config.yaml
num_hidden_layers: 12
hidden_size: 448
num_attention_heads: 7
num_key_value_heads: 7
head_dim: 64
intermediate_size: 1344
vocab_size: 32000
hidden_act: "tanh_gelu"
norm: "layernorm"
norm_place: "pre"
norm_eps: 1e-05
positions: "learned"
qk_norm: false
attn_scale: 0.125
bias: "all"
tie_word_embeddings: true
parallel_block: false
init: "normal"
init_std_qkv: 0.0197
init_std_o: 0.00402
init_std_up: 0.0197
init_std_down: 0.00402
optimizer: "muon_variant"
learning_rate: 0.0144
lr_mult_o: 1.5
lr_mult_down: 1.5
beta1: 0.93
lr_head: 0.00381
warmup_steps: 200
schedule: "wsd"
decay_fraction: 0.689
decay_shape: "sqrt"
final_lr_fraction: 0.05
batch_tokens: 65536
max_seq_len: 512
doc_mask: true
train_tokens: 692600000
max_steps: 10569
dataset: "wikipedia_en"
MLP neurons of a small language model. Each row is named by its layer, matrix (up: input weights) and neuron, and shows model dimensions 80-335. Each number is 128 + 32 x the weight over its row's rms, rounded and kept within 0 to 255. Numbers have three digits each.
After each neuron's rows, "fires in" lists the words (lower case) most often at its 100 highest values on Wikipedia text that the model never trained on.

L2.up330:104122123112176155084184102129122118132088125146138160138100115087202130086123147135149123125164089066112119135092095107140070037141145159120144118126099118123128114130123127142086219107167095094154049098126142149067126155089186167172130192096130162116151139108051105120190136137145139136138123155119120093172085116155129063123107135091088170154189147142160061068082147151121120134134094141152157167130102132120110096132160119133097140107054149169105111118157145089165117046085167148157161140118061128120070099129117109180138109156109125193177124135156139113152129147126120108116104179128184144087125155156157163106141132097180177102126113137127061180124093157098120107077160114130167130128122132115132163247149168153134114118136084069129138146096130117144151134079118
fires in: "is", "was", "district", "season", "group", "an"

L2.up1293:096128145131144125154072092115054137145125159145173114125125132127119126120189143125133138116117123158187111058129144135125152188175080097114125099136118100146134110162131122166156073126099140121148137141105119053111123184131136139091093184159158140122142172148045114160050133097091100126115073019159150111128153113151131134079145128156100151129106146088158136125098158139124117090114127166118150122177172126119139105134122145166184119176073165079075124144126187189138156090156149179138154147086121180112184131118104099102114123105096128062157101175140112096077162137056147158087182124103155111173110105116104109120136126164168072064097202138135146134175165068124176145068151135127091170118109117132137119155190095130109157168070158148111136085051124129093082162155143
fires in: "and", "with"

L8.up630:135103150122123100063140143173140095157100133139124164120183053186134143121138141120108159155114178128157167206181166162096184148107158115142104105166083149149149181125148078149089103121088165143157088089119063179130107121208146137141159104129091200146063109157128163130070050098127103138146071140141174128180126095157072107112196128138126082108132146141169116116158130088166159112160114165137143152061139147144169168140089191087114126132119110101075125109169104144159134145091117172132174169146182146090135121104109093121128172042110100073099121131159119098123130119124061125147183073101143091115117139138121165125062144150158094097127137118098175180130144122136090116140144129129062111125118129130101176055160146090086173137125135121093126127170120138137123108108196
fires in: "but", "that", "despite", "to", "before"

L5.up763:104141128088184168088116163172103125179127129179143158073094124119157120124160157093103152103157150111045108129115161102146127153083136083081151130113113188111108158185123173102124143087153127149154218130124103121155168142102053072151206100149163190129084118073079117092110152171125158122118121074154142144140101183161161128131089153160109130126159151130141130120147216132155128130067081105093173108125116115081158128140137100149141170129128136151152127165162214105125157128141162074124128188168134116080115144114156070043183119160149121141084140117114134159174119153094134108133123156174155158109142099083129142140107094080108153127128138100123113106142168125120127178141116122158150138150106104085138116110117128138128120101144125140076119150174093113172130161155181
fires in: "the", "a", "as", "also", "then"

L3.up1277:117114092136078111100089104118124237164092086101109141091085131050154118110123074117183117106128093167090096115083102174102074123066075142106058131104112081164108188090150098125140142095105165113130156132115113105168177078081164166053133044182172122095133107136097111102143127173129139137142155137107131145144139127108164089153139125067110140074120117087142179138145132137126115099119120152056153134138102072095141148151093176138133144137029117161124104068083126117175193078178124080135123130152090117118095156136128104160118100164121136152106147099137096127142129143102103157133126096121161077170141132117128150125159125100104149157114039112114109086122135134111176137136117211129164162123130161104163110097130089138067115134161112121153078149211086150165122166103144
fires in: "later", "then", "since", "in", "also", "soon"

L5.up689:126198124102168085145184168134109144128139104136144137136102019134180247109111176185107122085131100103135161100081151058151072076196162075139088111130189085169115156117187103131127134125127110071106136156143136095150146099064171181109139097124110124131130159152120248141134108155150120099202178100163142179134154109161120131134161149117092154124097122108097086127115122100092024145154148084144092118140098119159107119164116133128122132122093118154112144111138122167127151148075107065096140104118157091148134122108168077194070176103108125182076141166149137114157122118133171142127071166083156114109108124183086109149128075097113112162104149135120179154100147094164159113175109156118164080127131152109116132136110139106107113195169135100111101083076147121200091106129154
fires in: "that", "which", "more"

L3.up320:119094154117109149153139143152157107137170152166081148114098121137092143115130176108164201112135119124206150095168121116105147098099121097149151163146140097109135097100110131099136144118146083128098218120125229150157132132107151175171165106119111079081167137129072186162066107140148182131138134136121179160081112137188135104128148166113111120137149142143101116202089117183054185105110154120055108117082197102106121120129153113159094108142159172129081123157164080104116125103105145074118093186093167129073116118124141123108135144126139119131122136166157163145168121044108101180190086161156092074148142125074038162065153105155127136169145119143119172145118054129185211171103062161163187157144120132147107099167080135161115158140121125088135110103091139145133160191143138
fires in: "states", "england", "rugby", "to"

L2.up543:113189085122118084126129109065164130147119145142187109129121072123123122162080194136103135078113118131121137119113123141106060093156132118140166124148111132135138140125156109157090099154161018159145158144122106179150141116124106114131138123078161107128114188133138251150172171084152110130151137120160163075124160165145142087118161112124091106069178144134154145107079153087164117134106117117156070155137085062115132113097090131099119130131129082159147141170116150115111090146114140191126176167134112171069111149101105099121169147118158199149109101124118132149152153108140128143099158143127131085103063096134143139118108137095166125091121118146098153132137093125122122102108115155160152127149167098139146120083138255118078125131117141077148163122090174185119131136081133
fires in: "for", "were", "or", "from", "labour"

L3.up1224:134178151128072136160122090128161139082125093129124131139152161159162131135128156138172074125139165116150124132142096080204139133097127133141120178163142131183081141158120087117115119152095093123122137090198087075144177114184061165106145083129144069072091167185103113106135089173076205117145150099133107122137183138119187105077170145156109103077121134120099131114099166192157157113120130134102131199071124196150131116096180114072156149105110094152142107124151165136150101063101125156100144137182159107147085123135105163095164175182158123166145156152176111049193163087107140160091136126128137127111148159118119116120138153119154162108068070107073129165164140094083132131155155177126190169120146156138172118142142114086119173090091160124111194134143063162057163187108110
fires in: "before", "while", "after", "later", "year"

L2.up1285:127133180123118153091107099142159091160123126162073163133159160126052158115128137082183123102054150111123126150084151156068113165094182090148135135117070143115135058138086111142160177112066091096146128140085105141144168148106172097151116162125075139134101176217176178075176185133126129130083093166112102109128122163102133196148109133101067082107175088143134144170093133106144184161098145120072169122103201148145123107107101164144071096127136116106108143110117155141180129061015146082205141162120120167142122167106135135108100086164102137128138169137096163123127194119153123088128143157143112179109154131167071097155113142169150134135150086120134142173144172125132105125069157079102201084077087154080131158174163118116102123124179122103127115142091122132131151110134097
fires in: "have", "has", "had"

L4.up472:150169126108199151165090145151151113148107130094082166185109136106139142122119118116172167069058189050099145099148098155123131150141100095118195163125107164141155155143147140158180117169073100143107123147168114139154123117155105106119090146094144155076052119115141097129110076177133098139131125117164096158172084098088111091085171138101117140173158150101110085138100149127099096149103086123125140069096103130106133133153100119147120152142069171147053106091122119047156115163123166102136134187104115102119079163134110166121090115197126165144194139148121140152111125133131161147143149141165109124142185123155092129098108169043108114159112138107131134141091187114096147115198100167092141105166088103141139127108255118126127145144057155114149089174155121108166172157109086
fires in: "to", "into", "from", "as"

L3.up1328:086095161161111146123156080104150101130140117141177131120163099093137093107082124147182157086155115171176115138137153093121088106096171193165249158131155197062143125097169126102156153154156024128106092129069057121112133151093173128141122162118220100169115124141126122138125102173186089141095086154193125137154128126137138093110151145077094169110159119152089078136156146169097093148162154101152045117167159175181118131129101138092111094081113088134116115138074127092167183092102129144155121165101173138098163115131126091108162109128155108163108186119148133150083072091186174136129115092131212170161167130126161171162135149124170145141140108135101071166115136198160144111110178119118155127128106119099211125090124106093101132136177134114145160132155130071178142112168155
fires in: "to", "of", "with", "his", "from"

L4.up495:162114096105188118140153104169148169135103106147163110199174125139126138112106143103153150037101117112091162179207093180113138112140160099087117167103128100141123111094104131097075168134134158121106158165225168139118168180108166132101141107159106078127132127122163097138159121102133183129121092145143130129145130146143092131142143116186193156148136164066202083100118124091200130141105108114147189122137107150219191123077114106097110128138106171116086106098132102113127119094118119130152090139079100105113095138207092078095167090105117100148119138125192125171106157071171097073103121124100081150126148112125092111150096140142170108147086077094153182121153148128121115161167114133116133120157086139152071084153068092144115089149141122156107143088118119125168134185179135
fires in: "to", "up", "out", "into"

L2.up970:119146116071109179120167138156143061098087157128136158076142110107194084138092102143094157162105140186143140086145070168111116149044134165129132108135156157101153136096164166115165085075169105147104059125174215147080105130123135130149126132113175124121129175156172135141135123195146125136136086114142139091112107081076063166129111137145084091148070171158196075144102192108138106141131118197152108116069200120152146126153143125123103166136156134114142168133047121114131149172160097142134150166079126089101131088115118124102174144116071124106109138120144120084140053100116101131127150124130115115144061164172184146097137133138161178172064064162093185111142143123129171118118090130103142095174162149120199052153099122123153175145155164087190099112118182106151101171105133
fires in: "al", "aldabra", "upper", "at", "central"

L4.up261:099164168148162202092106198137115114144117122110146191138126106184133087163110109099127152136104112124160154173107161124166126132082148119127106117138148169122160072073158157161160091142109126128063110110127182166134167137085028136137159129145153096122081142100096167131135103151107147098097078156159110119101144140132122143129163161112139139166150122128140127151168181140057091124165079148120110050083088142131214157159101089126067095101144123132173096128068119111118198123134113151124157112098176176133151166096121188078123124085102169116114148120160155126126184158155152104134124116104156183139132152103185112125136105104124076110149077156107111120140132172108102193083156117138119111124106145089117096189103118129150197108140136100117149115145159151077197131146145
fires in: "that", "of", "about", "on", "to", "showing"

L8.up1104:126141120076174215131164176109124154142171089091155132162151119103137081071076214094133138127113167139110101072111138195191110152146120142115100153121105133134100141123210086107132102133132095124085157085174061178129133116098143132099034101091156139151148112091119125141127163135134116154082084111117074137184138139130153118074162128141112153192219136143156102177124171166127116111141173144163116149069153141107136200184121151173139169156102141155149174062141146165127122117170070134206124126106129151105149122111142128158141119137107125104123137134115156157170132151159125090093187116095189111133143120152163111117132124136159085158113090158188114188071076099165154073106140124090070127125125132101154170047075061139121105090114079145119175124123134112121135093127161
fires in: "born", "until", "was", "since", "founded"

L2.up378:152116129124136175148138140174128156103095113104133112123087144087140084132134094102159118110152175161115164174149049102107120110117100165125125108096088188130140122123107165119111108112111160132099096158116097099095128119098175154091156147136131103197115152137090112166145164102117069140159119087164113142163152106102143117159136130121132118134124116159129153119182175162124097117102112134110099142147103204198118105103166150131165175138160185100178134167154135127131115111133128039156124135156067103087131145081160201139122148096091170126091098068166066146164210129078129132085113113107078123065095143110124115120121154155140087149126140155102168114147077164097142118151147130168115133139157138091099114194174218143160085148112147133141125083180095088016100145143088
fires in: "as", "like", "between", "both", "be"

L2.up1126:116098138090083091119061119067087156176151117196087127148088144086123077132114106163195131113163111151140136077119114152078143106130120115095137149145126139188103116179072149129075141168151150113182147116115118093123154154104061133107101154144153089132138062110108105111098142150141123130180132099161162204136154161162195148144104097165125126122095089080099168142126037120121120153156175150058049102109099102127144081132188104114156193219183121158095127179133086118116137092077092126105163127188110110105143102215131067138090125110122076121131146073084123095134118135130142088155143135124121126148109128128102122173165150143154101101111086174132155147119113140128126119101243088172122177145108106115159152182137119170071116118132084119128074155160132166137105200136109
fires in: "used", "popular", "mph", "use"

L2.up336:107095161158177128122109148161141193121128095159179175171183141173072186051068105111134092112142119105103087096155103141138090182073112084098159190137173113150154095119162145110170122126118115070123195068151144148155136124149142130169202119174094073140118131154157086091138087103157157133137126179088083102046121129120152096144111128132157081098108120137177182129109153122139050106142100099205126114096133149076150153113077123130182198112104120155086124089164178134113096110100115158103170174119153140117107142135123096062103113155093089132164171078200115127146101060164072124084134129154065115147140112145111160083139135162148097050053069145214150159074166168173104113079110151074153125153170196102189086151177080114161127125120132137130182144164160102120116175140086
fires in: "not", "to", "goin", "off", "out", "into"

L2.up559:132079107089117099141132122218066140096117148117093117113106153132104110122127119134179150098129137144183129120154119108128094134138158047142138112128130146135178128120089149165119150159118101081141155167104144146160107127163109107138106103152164094185155113159121123100124152145169097103100074116145141113090144065163131121099205108097106194077164085116064148118189128125159151142115162201160123096168049056168114093127126136144166126101084100096151158139163090121142119093115141128105103126119140099059056120165119073136089137132116156108113145102165146093145164174149063134057150137139160071122081134102117140077152128139131044104140110161140142156135089085113086119124117095097093131124129100090097125169131151119091144128158172233148110108122149119103201110104128
fires in: "with", "vs", "at", "than", "there", "to"

L2.up524:119141161119162127098153163154123068076085148144152133114142124096164171121092133153126134160073115122118171164113155086131181100130112149119089092125106122122185182111167179146131105131087056124130144136143080102103089150060129143129079164109083079106139110144061091174107121141150097130105132109067158112111167100095097105168120156120144129160209107165093117122058125129132124133161053139159168161074129090126161143167127100061171114102143170123166131145089187142134138097067108128148082142165073166161095143125129136123196132116173155107173063121129107124136129127113104117116130146158116128132117137116124112142096130210172167073171117129125065134118153123134132118131126102176092085108111099119093158108101106127137059123080067051151140170118114122105213122097127
fires in: "was", "is", "be"

L2.up901:127111158100140136179213225142111098163163149148165080087115170129136120137126093094143132133090071140107127149151101117137120182129153024144054139124151134142113087151174138146080138138156089072114162159136157091127125124122129100110127127169134124090087122225079179137143023158103127136121127135109163081142131103151162050145158094055141132123072077126159072145170161117175151114150127119124051077164132095149110115127099132099066128145120162115155127172170111103101122141105109120163209128109170136096135093154131136128083100077146191090126100070188089120114145105145149176089131122133149088142118107108191148137120080147210156159093076132103127166173137154162143111129111130165065120150144160148095111151075113144120112156145140183103159115140126117139121132132180
fires in: "used", "sold", "present", "referred", "replaced", "nominated"

L2.up26:095105135100115161163127100144041112148074159163103092077144152171135128097060175052182162124140113134098082131127145147151166067108142086096236099140146112103124152173121107149088143084115113135100085151117153124121117114133121157148121100190141171140115131148184151169097104135136116181066047149081170078080137119125123050132130163159142118142113158155105056094066130134170130104130120150168089078094101129130133105095112139148138123195144124141116135115080144136179184082129137135111081140152172091105127129138135086148142143085116142145108110132110081136094123071144052152164149149125113114139158147181125123178145128154096155156113149085159160092156165111162105077091142124173093142118192161197139181089193122150116142072095170119142132041164038147131088099135099
fires in: "led", "how", "leading", "what", "los"

L2.up389:146135175174141220122119136143102146123108138172153149096144106108126089076124165150160131097164153133113167065105135117111105120110105154165151090088168140127132129135088120172106177136133187140136137145152190107166142125113130162146122135141142091092109178095142155076159102110101102128142075137138119200119143209116195094096127154138119191109157161147129173074114097132148074140095147131125172167116135154101094136117147109080117151163156185108192155144127107144099117094155148123136116122159148110105142100059137057065121104074158118139119165152097106130184105161110104158153178112096143062165049152178168121140114161139176155094148081155209197132148097090117132113145126116091208138120216109146157134184133120123144091145101066129174089117126172078070179111123139
fires in: "been", "be"

L2.up509:132091191134150105104104176144118115103093158094095119168113132099072089120158102115189156117082111163151136122102154113129108127114169141176085092122075120143133152128103075158181086146141145119098066143128087136110169154100150079125110121109147130191093154133146140175163196083193131121165165057125139137144167086146130104071140114128160186187112130156106122102157155107070169155164152141121085091078163110113135147121115193182107097141149109082121133110125101177147122150141094165131187139092127180048102130152117064190128084125092116116106102131098145121150201142129118179114146121107143077164116133101141102110085114138139090118109151146087131175129164135174185150108143145153072124138148161154162115115145089074160160100169134159140106128079160134126170174117169
fires in: "with"

L2.up461:148172157113069086053160137209090172051141108113183149118104164125108115057159175135182116110129133119100116181080092063159071157144112102102147104122115110102135156137120126148171125199129124140154186134099129107165132178121164087136154090137119093116127118113116174085162107137204144142139128131147186088128131113052100126121118120110123140072146115175140129068094085066093158118142082095116082116182108157123137122147106119156089103130127179129139133138186165132124105098086097159133123032076060123159120112151096099088085043172186117180150104130154174097082125180152120130151098166142147205132118136125105093190140130114195166087131113138146137132159139116139135108108099150147102063085154135130107117105231131148134154161135106110106156132144129127159099125147130
fires in: "is", "that", "has", "had", "have", "does"

L3.up926:152157105188123213107147147156191173150122156151129117158093106145197097182110090128113155142116087136187183148133094124115110143142118104141108183140129145117136188127073129126112101127096146108134135137226152109081099121130132144147166139163125146076154115110103104110115142167101132135090123102069123171136175148165136093118127144129126116174098165104075137127101189083090115132118126153133162133099088130118087126140084129177111165111143077090120134139135090129182136113122169116112112092214137118097129117128095092163101108129177153087093187088180046105118091136084129136078119089149132106096128128128097113097120130114110109168093139131148166129141171116117151200180116100128108113118160128158115140124070182111086111121145155129119176128109121138100186209127116
fires in: "member", "in", "named", "of", "among", "nominated"

L3.up746:144123132192097113140128184116161109143094152163141160205109128114109151106155155109091148146125148108103119090116160078073153140190125093156094139123107108130120083140151145110166104130055110105143158168115115075078110123174107135110118161136167081136154135122029120155078133103101156131170144172167118155118139137137052180129183169156124092091103119162036130114161109130121139136086202081163123102066124131195146094085203156142161087182106155147146121126109090176092104115162090147124150081143113178104153173139087116078128114112104181137082098146156111108152124125111109167153117136074080107163136110164169112129112113164101108148165130131122153149111166162147158093123146131243150140114119123125159122100152104107144079137115172132109153147138108163100137167144146
fires in: "directed", "film", "pictures", "starring", "with", "cinematography"

L2.up49:130108126116171078171146090137078093124113147128145096143133100132065149144071107119093146093073143113125096144137126071183092152111149134102172088185124135158165163107135132137151135134125144122107078130115103084129163145146140132078092082095166197152137117127122116206105143116165132118075101109114138148137140068207098147106165105138108161103115198129099157119174116129119170128104153140173000117191127139143111130166072141158091140181091101148117097126136166127076161156101091177093184169173143170119099131145148148123061115121075169058118133117139132119119126106150091157147124078096193118163092082132072125130126168114111132162088132172090102106149114100152095132088091166112061115162144196164174068152148117121129163121091096123123128143130143143102118146088097
fires in: "but", "due", "however", "because", "that"

L2.up844:125131174136113108157085126136127129182177168160089172130135087103110137082123143106150124147142150123170104075136124132176108118137105131115166106091136068098145113126171094176111131146155145139155118132161099116101157130093138118131123085104163092139078159097112151186086176101067096087110127126202126167176167120098172126079156166113102180105132130166122178135129071109082100154204131173108065111169104111143110130154083166171206094154095119091094143110158142122107115142113114145104132085098113115134141191123176125151119177131097145169098144092165177059113091180099098164170144138098143127165111144112207095095118128099110156118167078109131138107077162190187154115124114141109150130135118178122145144119142112140126138132114152115098102189142152180182145108166119
fires in: "that"

L2.up373:155146159098130102147137126133110154119150121138113141124141114155123126169114108117155113146134187135049121088127026082151100147099155118130141125128127118108125088109085157129140161141108131136109103065186126153160142168107111130111206094092122133081155164079067137104200165107071116158113073108183103141100143190121119102094137096132114121126218120099136142142099125139131128109153124110089130184066104147107122071098085172069087169157117097132153147134130182140213138114161114121105157101094152143138138103097132115108153132116097104121113167163152106121150173173071102086166153037144150133166100163163039108067143176128165118110117181145132144145169149105130139103150128113114194152096179123136050157199160116094177084131210067145091130083041196195091139169098141
fires in: "women", "children", "those", "people", "men", "bachelor"

L8.up1293:142098131073167098162147154170170147122132131137135098110153088084157087126140149176111120120103078123102150138073128155105126128169138156106137139117186087082085169128142184127157125122126116126177101233177133114067149146104218074089084060107133085138073113086164184131180128145138159158141074135131151112145128124103115102128077101132145151156170119107136148179092101181138099113118106150118191149178169146116112194130183098091111135129151145102153123166077143107116129124117138106125120089155060162136171112076077082103099128160120120172077130163153091147130158106182172108147163137131081152158142109129082101140137182155111184064082135135071163158113103114129142113150083130158096201112136147138171150083168087154183104156138074122138149092142196159097185142127159
fires in: "at", "when", "was", "hold", "during", "went"

L4.up58:098099215068067168165149153099091113128106151129214140117118157105104109123152088130149124054144144121142110087033150098127003124098108153131109130084099131164149140137141143130150123109145117129159130106226123158153122147123173089124155103144084152167164110142138166120119117178183121145094100143138136115138182103152183076167191156197118114116113130157086053162130144135113149164097166088109150162092087136151176105192172114161139165146195114133119099187133147126110118135155102098132144178112127153046139146149122114117158158142108084099108142164137143148145123073156155144125109106109122134152104163142098181150081132169162139144107080140117084153093098106192109113111126101110165132134189102097095101126082137141071084144148054091128115118137093115154185132121138
fires in: "to", "not", "t"

L2.up852:115158110115132109135122131119098226107116111107103155112119145170119121100121122131145134147118118087100166205128124114193093094092098173101142096094135087152123166139086095118110143113108141135138139111168144081107130105149193138140111152077171233146126180177109116129107096134136094121061147142192116102128190187131143092082104086125097072144121180109131073123144083128180147127103165135163089137101137164121104147103128105086109136116081105151085061108110116110141174110077145035099191184122156165150081140182144122119166104182129104181159125137140080103160136147140149084100108101090114107130125174170137144108149145137144110231122158140137111140123127134115117155158132121045127140166120146132152149144094130119159131136090131136126163135139153170160084134107125
fires in: "however", "due", "this", "despite", "similar", "after"

L8.up797:218163185157097128134123146113109107120136100144080154110069134149143085193113114120111126209149134116128186138125147146079122114162149141135122159154121157104118121126137219069150172134204128062109086129091130093150093087176124056076156121094118105150120133064169156158155122153103121152114075155097150120104159078078154114157103088118132046207106183104138125120020202113085136115072139108149115129171155111147124096118145158183156125127114127075064110104062158113141104160163132139151156094212143143148171103138128141132157093145085159112175145139144159125109110114142162108211126150130122166100145129137120164150095136209169119136126165141106114147151124063093111111170103123081163069122160167146149127102100085146123137130109135151210106129094078165108133117089191
fires in: "e", "s", "m", "g", "muhl", "k"

L4.up907:148120149111179063145103121132169121141121157170191159161168109109169139123056095092114183128115111103146122121047083081198135165144164101157159107148128162146188122120126184150120136119107145088209128096100081115195120144098082102125121133143101162059138117147143105090114121169106017109117135119072165104105149147187142090117146155159163156126140099184133136133119111154068137060150113089105117142114181136111148074068086150131143146161115123102126130058117108131125201141113102053093127129117192135088188143100111153143168161130128101111147182156176093123072111152079161135108206147101170113098147123158148115097135108133179060176115126119132166163119140125165138150129099121181136110068116096110125128133152080110132083155165092090137138102154191133143110142116153
fires in: "women", "men", "person", "non", "man", "both"

L2.up1155:086156150100111146034141116092092173133165109136111158128162111088128101072153177121133126132115144079154098126060113109180122126140099030156039111110066106053141171123176054146161110108109110139111104126132144095071134142157170124138140101112102077152114089148097160125131166119122165146156079155149158167152150163051123167178127136109111135112139162204067171117141191133155161133137095131112125155061108127163109129118132114107120107159077129146075125128076106146125109124102070117131163073112114166165112115109162104081130157092134157109095092152146128091121071137096092110122116122118111110163120112098114147127124123130145073073125114115136139061117130140135190147139055120151129107126119201167094139134163152120075164089072139113185161168118156172114113098157146
fires in: "which", "who", "that", "building"

L5.up456:125140123058253118183152161125151206130111084114140198126161135080086130129122096148120134099136195133147121177133153142104112118096094088143138132116126150206139174092110125114104101178156082144116108150150092136124177067162192140149091114139087131049123088175174190134186103139130129113080109157137109115145167099109078158145138197147181136134106162121143123149077080119185166146119124118110073103142163167153158172196171168100093133144123115149134122123089176114163110074135147157146148133135134131105095162113102123223099133121129106137138130175146095182091121141126146122144088095067155137141140101120168061094118116150102114120096095120113147164093124092126127085089122159196165116096154121114124152089108101156163164186081112123148114108125116101151069124090155
fires in: "as", "during", "according", "when"

L2.up13:096117145096093097170118184193139104140122123170199151151127121121122076145102150110101135141125140126146120154149141098116114142128162089169138163172114146080151161165198099178062131159092137083095073144131052135142134143149148105224062149147109135113092129175130165128122104109137098154107078138127158114121133123086130104144129128156110075121109148156110099115110149040191196129141005135138049164111107148146158158160153129156134097090109180169170156161076127132154071152144170132174064237153095123093174123114109101140182090153106135142154093128126126136133173136103169093121114107140141074083188141153129143127109121093207129149136070148123064158133159077168096134111121122155164116133190151146153129105165165114095113155141131146162091137094138121116139169111094
fires in: "as", "far"

L3.up1108:111088094139115212124153118103154184174149132113131065168099133115093156130154146107145126134137118185123084191094119100122078155041110152158111129092099083126122123080139118129105098111145140164128129069120092182083085165169136176130142124075143123067112150129130137111156167101079147141157144101150132134148111079157103125123178168104075149074109141114129147110134092060111106179113157085115045115146139090181123147143098198099107129075190134136136111107100176179188197151110111137138137074156151170060171103143120137097148111149160174083093102115103117148136119145131156192106173090104091114120102118176154137165136110121061132165145144128083170150159220153134073129145135111090134113131186162127149212133068170110111124147111134089113132122136098108109168125129162
fires in: "of", "in", "for"

L3.up976:108166107139141149107125156095194123101112142125132108168121164096174130169106084170112179118128174156095110127070143158121104143150156079137118125119137141153085160108145113121093117089178149130082113105114157123126095171133084105132159101123203166133133084119122147009107184219151138170127161134121113102141134155171136173133070173078099063141204097136152127143064095132159182142116112073093081152105161118108131113133172119079177135080118072150137164133198135159148117163119119157139134135170146181142117140127157140181129096122118127124158175106087106178101154152077146147114126106159182115124170081135103171110146174137148158161095117161128098144079138137124096120103130147165099135112125105097153119164158094119128123126109144075125128167141105106149134130127127
fires in: "of", "to", "most", "highest", "best"

L4.up1319:138154146133103164069117125113170131184114189100119100154147200103086211130062135095101148065099166123118147101141048061170146152166105105103101130130146121155167134104066095114092135147124155144109120187139145166115160123096160213146189150082194154145142128166158095111158112129101153169102075082070187114114169179175113128123119123131145141167140150159116196117105093171128146104153126141134159125134089142124067093187104129144119160110109166160099116165111142101157135087094154097119122136113120112121105118157152104078146124198106152127162199128105114116124101138045178122135106082156145132129153130115158141088169123144182133123081164077131136134146152109091114153145121103107134110136086103132165088171139114114145152152174144195073102133147125106118122150116118
fires in: "with", "of", "director", "assistant", "member", "secretary"

L3.up220:100121178118133159195153136109038179126141101140110128119075119088164173153174156110142135063137084092116100159057158128134074067107081064097092134086159135108148138119165099107147153095180070161115129123066133084183127136149150115125157095114142104120091112114154117153140100146140071100117070136133084126075159130113174110129218128151155130080093077191167061101138182114102034091134078128195025202177114104115117148095144144113149113152119132129126138194114129125105175133126133174109177157152138120103080151142158102154127108097100126107113145114169052105170147131095145151114114136129119080157130105134172118121134107143118108133124092143147133146093138118147150141108082133115141135122173149124078126139178114120080119151101160071103082123148118112137140148108156
fires in: "to", "not", "t"

L2.up781:126062150083108065131059179164055072085130117090119183119130121066136122139127134122182134066174105128184126114064147093118121119124110167140178087104110102136108116153065156143142143111098109135145051111129083138113103119108107114091148142084112114082130132143118124133205150109127087092216082143131112100135129160095152103137194115137130110112161086118149140103186101205109172067112131124206143092049126099129171124110101139092167140127166113148190133069081076033132120148083106199147141108152151161124110097160108111117180121124162137095128169146169091185112120217141137088127183138151136098156164146113180124135177131098093110111139137200156155071157130087167179104119157082141130116123213149104079109167157143106137141143085215144109115137126108144116146139196049
fires in: "the", "lacour", "orbis"

L2.up634:089078108085140158177081148133130136058135114135057130123161133152093136158102175123083120096131166149173107075167184064122162134181133201109165145131173061147072134137148099074116130140076069175101112116118138169098092097069156150141162120147095109123122182176163151130124138112082124138163125138101135092117151170128118153124170096095124124122120155085119129090165168087150138157157104167189143129168129132104130143122112154098166135096151144157100154099101121082144147053129167165109117128120093170124134118183134116126121030078112132127076113121102127126120087038092101068100180096133142131120095131154127106201127141106102133168069166156111113182143109169142126169140147128201177112138171160125111140185096134108127100144150127162087097166133160122082204136145171
fires in: "the", "this", "these"

L3.up956:125132156030158108121135100167135158156124116149189111131170141129182137162122114147099117058079144145130134172148144163149116147077116133116100121149166148134134209179120148167126182125122154145112122189190087122167152083104132087164106106155232095101109142169135127124129146189146119141123141141100105128125089137119128173070109119108159102153139107112150092167105142160122173163174112168087114145174111099135125100126110135119158102098060117098095130073122114175137122131098117139130167171143151133132126135097157153155088130100161104101122131178134153139153116131181143110183124159152182131131170126103093085126085125134146119135131153147119151141132127144075125100117119140170177150142103042122185070127123092111126103128104066068119069115128093102098132117103154
fires in: "until", "through", "of", "to", "by"

L3.up1157:113134152096104113107160110129151124153144125141124111158158144146174123202145134130149158114178081112129143143093161093080126110139170086119184110160076137113105159064110124193097158140099169115083193136120070175141141151135097133146146111122192129119169128092113114152135119123157085058166112125079125102112117065162130096181159132086134119118113149142073050090104119139201137086171118086180061099185199145073129149131095046146173123162148104138159106148149123123096148130095120088148131115111156169091122140112159117107166082144128130117104157132114140115141156104112123130138089156075121161112139152116155124117158131130087179191045129168124161126111117121093120068128215103159108159161169130165177096176130150129129147163156137090098169148136186236182133166061105
fires in: "most", "top", "largest", "first", "national", "highest"